Weights of a small GPT-style language model, trained from scratch on English Wikipedia: width 384.
MLP neurons of a small language model. Each row is named by its layer, matrix (gate and up: input weights; down: output weights) and neuron, and shows model dimensions 128-255. Each number is 128 + 32 x the weight over its row's rms, rounded and kept within 0 to 255. A neuron's up and down rows have the sign that makes its largest values positive.
After each neuron's rows is what it responds to, as a language model described it from the Wikipedia text at the highest values.

L8.gate484 [148 130 135 191  86 116 160 128 138 154 177 114 132 126 169 108 154 156 106 121 162 161 158  93 157  93 104 173  88  99 118  78 102 139 150 134 108 143  97 114 192 118 110  96 136 105 156 194 154 140  99 147 105 113 138 152  89 188  99 140  89 167 158 122 148 136 126 132  72 108 103 170 169  97 139 132 152  66 118 151 152 170  93 139  34 111 111  97 150 173 139 156 150 129  98 138  69 133 109 102 106 134 112 151 135 162 125 114 188 110 103  84 111 115  87 101 151 103 146 128 131  93  47  93 147 131 139 173]
L8.up484 [122 105 158 224 160 102 114 181  99 112 141 132 163 102 117 113  98 167 119  84 145 114 131 198 141  56  80 117 117  87 151  90 173 136 114 150  78 136 194 111 193 129 169  89  98 121 161 181 120  93 103 112  71 126 138 148 167 147 103 114 145 114 173 159 172  85  87  83 103 121  78 104 163  96 108 143 193 111 116 101 103 132 200 146  81 137 150 118 126 127 142  66 117 130 235 119 111 132 132 115  81 156 125 162 116 116 122 116 130 122 137 145  96 165  67 162 141  86  96 113 103 118 129  78 145 113 135 155]
L8.down484 [178  97  82 153 130 154 131 100 108  59  52 113  82 110 100 141 131 114 186 182  97 121 151 149 106 153  97 104 146 144 165 155 110 118 147 146 150 100  92  88  98 153 107 169 190 116 183  83 159 137 145 146 159  88 153 109 162  94 169 104 188 166  62 128 182 147 120  75  88 184 162 124 136 136 101  93 107 167  94 123 152 122 118 144 187 141  68 147 121  89 168 198  91 140 132 116 162 181 125 133 161 108  77 122 169 126 113 132 159 111 131 175 154 120 152 115 159 129 132 152 170 101 106 136 134 119 123 106]
Responds to: Word-completing fragments. Second pieces of words split after a short first fragment such as "b", "wal", "El", completing words like walks, Elves, leaves, closed.

L2.gate636 [125 110 133 189 122 118 108  85 139 167 112 120 131  99 117 180 149 140  84 108 129 124 151  43 160 163 172 192 153 200  98 195 156 131  80  78  97 145 141 106 126 106 123  94 134 117 185 111  94 149 156 165 117 130 138 129 203 139  93 144  74 167 114 184  75 152 138 140 170 106 175  95 146  96 168  71 161 108 161 148 134 145 114 127  82 105 145  88 125 124 120  81 138 121 121 105 132 125 169  77  98 122 137 183 126 154 152 120 127 177 134 108 132 114  83 149 178 134 138 161 103 113 154 130 121  98 146 100]
L2.up636 [106 107 127 171 137 104 103  79 123 161  88 136 126  94  96 199 126 157 122  90 131 114 137  76 155 193 160 176 146 169 126 195 138 132  93  70  99 153 105 109 135 121 144  77 141 104 192 125  94 134 147 154 133 144 151 134 199 154  95 134  85 168 101 167  90 157 133 109 183 139 191 105 175 109 136  71 147 113 151  97 144 164 106  88  83 101 144  98 121 133 123  87 151 135 115  99 139 146 171  78  96 140 134 180 156 146 134  96 107 210 129 116 111  88 101 115 166 132 120 138 105  94 157 125 127  79 170 109]
L2.down636 [ 89 161 102 122 159 106 134 126 100 126 129 164 157 101 110 147 137 129 101 118 154 128 134 124 132 120 130 154 199 151 106 150 108 124  77 155 105 113 131  93 141 119 138 107 113 127 222 180 142 117 109 134 108  78 131 162 118 117 120 114  94 137 136 164 104 189 127 104 122 118 123 120 144 110 150 126 132 125 142 166 130 153 163 123 113 120  89  15 120 162 143 121 110 113 138  66 131 203 124  90  63 118 104 118 105 146 152 155 173 121 156 154 132 134 118 132 179 122 151 171 105 102 143 141 100 171 105  75]
Responds to: Plural noun endings. Word-final subword pieces ending in -s that complete a plural noun split across tokens, e.g. Pred-ators, tra-ins, sk-ills, exper-im-ents, in any kind of text.

L11.gate168 [141  99 111 105  98  93 133 171 108 149 121 136 115 146 102 127 125 129 151 142 153  93 157 122 115  67 126 133 127 184 116  52 143 148 119 123 118 113 151  91  62 181  90  81 137 103 174 144 170 138 151 169 101 163  97 120 135 190  70 147 110 106 114 125 136  66 112 135 118 132 122  95 117  94 166 168 105  92 127 157 158 138  99 106 120 144 104  68  70 138 120  92 143 133 196 166 121  99  83 118 125 158 152 187 165 125 143 166  96 143 108 139 130 181 135 153  70 113  64 116 122 180 154 145 120 123 143 140]
L11.up168 [138  79  94 154 114 140 157 156 157 102 151 112 156 189  93  99 141 140 145 152 118 146 129  95  35  97 138 127 151 122 105 192  93 140 114  88  92  67 133 153 173 104 170 132 165 130 176 136 173 119  61 101 150 124 186 128 171 120 166 101 143 118 116 162 117 130 117 138 138 144 113 136  83 134 160 129 112 110 188  96 112 160 113 206 128 117 149 119 170  89 123 100 140 130 127 192 113 144  99 182 134 115  91 128 187 172  93 163 117 125 151 155 114 135 107  81 118 113 116 144  87 149 143 180 123 133 101  82]
L11.down168 [103 122 139 123 142 108 115 109 123 117  95 115 163 140 127 141 138 132 100  94 176 113 107  84 158  97 210  71 139 136 141 107 130 129 114 219 108 109  83 141 164 127 149 145 173 114 156 102 138 134 119 149  91 110 114 183 129 107  72 177 129 111 111 146 139 140 151 117 174 101 163 124 126 130 135  99 136 127 159  75  83 178 135 130  71  71 113 143 175 158  44 108 128 225 164 134 157 107 188 165 152 127 126 122 126  86  82 129  94  74 149 153 143  99  15 127  93 159 123 157 145 157 142 121 135 113  92 127]
Responds to: Clause-linking "as". The word "as" starting a new clause, usually right after a comma: "as well as", "as such", causal "as the club…"; weaker on "and", "with", word fragments.

L8.gate288 [107  87 141 110 139 149 137 121 174  52  73 175 201 114 148 179  84 157 136  97 137 119 147 119 127 112 126 198 124 154 130 152  97 148 175 133 120 133 184 123 145 133 130 138 128 153 128 135 141  84  93 141 162 123  95  92 143  91  87 110  97 171 105 142 146 166 144 148 140 141 152  95 189 141 158 106 197 173  95  59 182 118 103 113  83 167 136 132 128 127 105 146 200  66 116  78 128  65 113 173 172 100 126 189  60 138 143  93 160 156 103 138 113 147  72 141 149 169 147 106 166  94 138  72 121 127 148 163]
L8.up288 [103 180 102 149 107 154 156 102 149 155 154 139 134 133 106 118 126 136  72 104 116  58 131 161 101  91 121 110 101 140 118  99 150 141 119  70 126  92 134 118 128 122 106 178  99 135  80  96 173 150 130 145 114  90 140 152 113 125 138  85 126 120 142  98 117 134 132 160 187  44 117 131 138 113  88 150 163 115  70 140 157 187 142 141 174 149 158 132 129 167 167 176 104 149 128 100 124 100  35  76 165  76 173 174 127 113  90 103 114 146 103 183 129 109  98 119 132 111 169 151 113 113 106 133 171 118 118 147]
L8.down288 [101 121 112 111  97  70 180  82 243 107 117 104 177 125 149 168 111 113 120 113  77 152 128  83 142 176 140 166 115  92 168 111 156 142 132 117 163 103  82 132 127 164 125  55 186 137  94  96 124 160 125 196 120 132 143 150  92 140 123 128 128 157  80 120 171 183 164 122 136 138 122 109 127 123 127 183  79 109 110 139 134 138 108 216  73 151 136 129 126  92  94 137  83 128 133  77 155 128 108 107 115 123 170 107  44 133 109 144 101 155 133 174 119 157 118 144 152 128 143 160 141 112 147  72 151 119 229 124]
Responds to: Relational prepositions after clauses. Function words that start a relational phrase after a noun or finished clause, mostly as, until, per, after, or, plus the es in "beside".

L2.gate143 [116 134 100 126 106 125 142  69 126 171  86 153 127  69 138 131 107 136 161  98 109 116 125 157 126 141 175 126  89 130  62 121 156 139 133 166 138 113 158  92 154 129 119 140 147 128 131 116  71  94  94 183 131 112  90  74 155 124 156 152 144 143 146 147 204 125 139 103 152 163 128 135 169 125 201 143  63 112 120 109  99 128 101 123 169 129 130 111 178 126 118 164 138 100 121 128 159  64  80  99 171 205 122 141 115 137 107 134 124 166 143 109 114  74 174 148 137  98 131  87 235 132 138 136 111 137 139 123]
L2.up143 [148 170  50  98 179  95 108 141 113 151 111 119  75 106 137 106  83 162 168  62 159 105 138  87 174 109 110 145  78 153  81 132  86 195 124 117 163 126 124 133 141 120 114  44  61 127  98 128 103 117 107 131 135 191 121  95 163 167 158 122 162 101 183 126 175  71 166 148 152 182 122 119 194 118  94 118 135 162 127 120 172 126  95 135 139 103 140 107 166 140 114 130 166 123  99  54 127  54 100 107 183  53 141 168 144 180 162 122 107  68 150 132 163 140 111 135 143 109 134 141 114 155  87 144 178 146 133 146]
L2.down143 [146 142 109 150 164 138 117 126 178 134  81 162 194 156 126 184  91 132 148 110 119  80 160 157 138  77  24 147 141 137  96 100 156 130 117 148 133 152 169 112  91 124 147 173 160  66  84  89 164 153 101  96 122 113 153 100 172  96 161 156 127 170 152 126 133 145  92 139 177 149 146 155 114 144 152  90 115 115 128 111 108 117 128 124 119 138 101 120 125 168 187 160 134 173 136  70 153 137 155 152 140 118 136 117 138 154  82 139 152  99 139 104  87 142 113 119 115 166  74 152 172 145 111 144 107 117 145 126]
Responds to: Record, per, career nouns. Mostly "Record" in stats-table headings ("Record high", "Record by season"), "per" ("per plant", "permit"), plus "career", "University", "season" in biographies.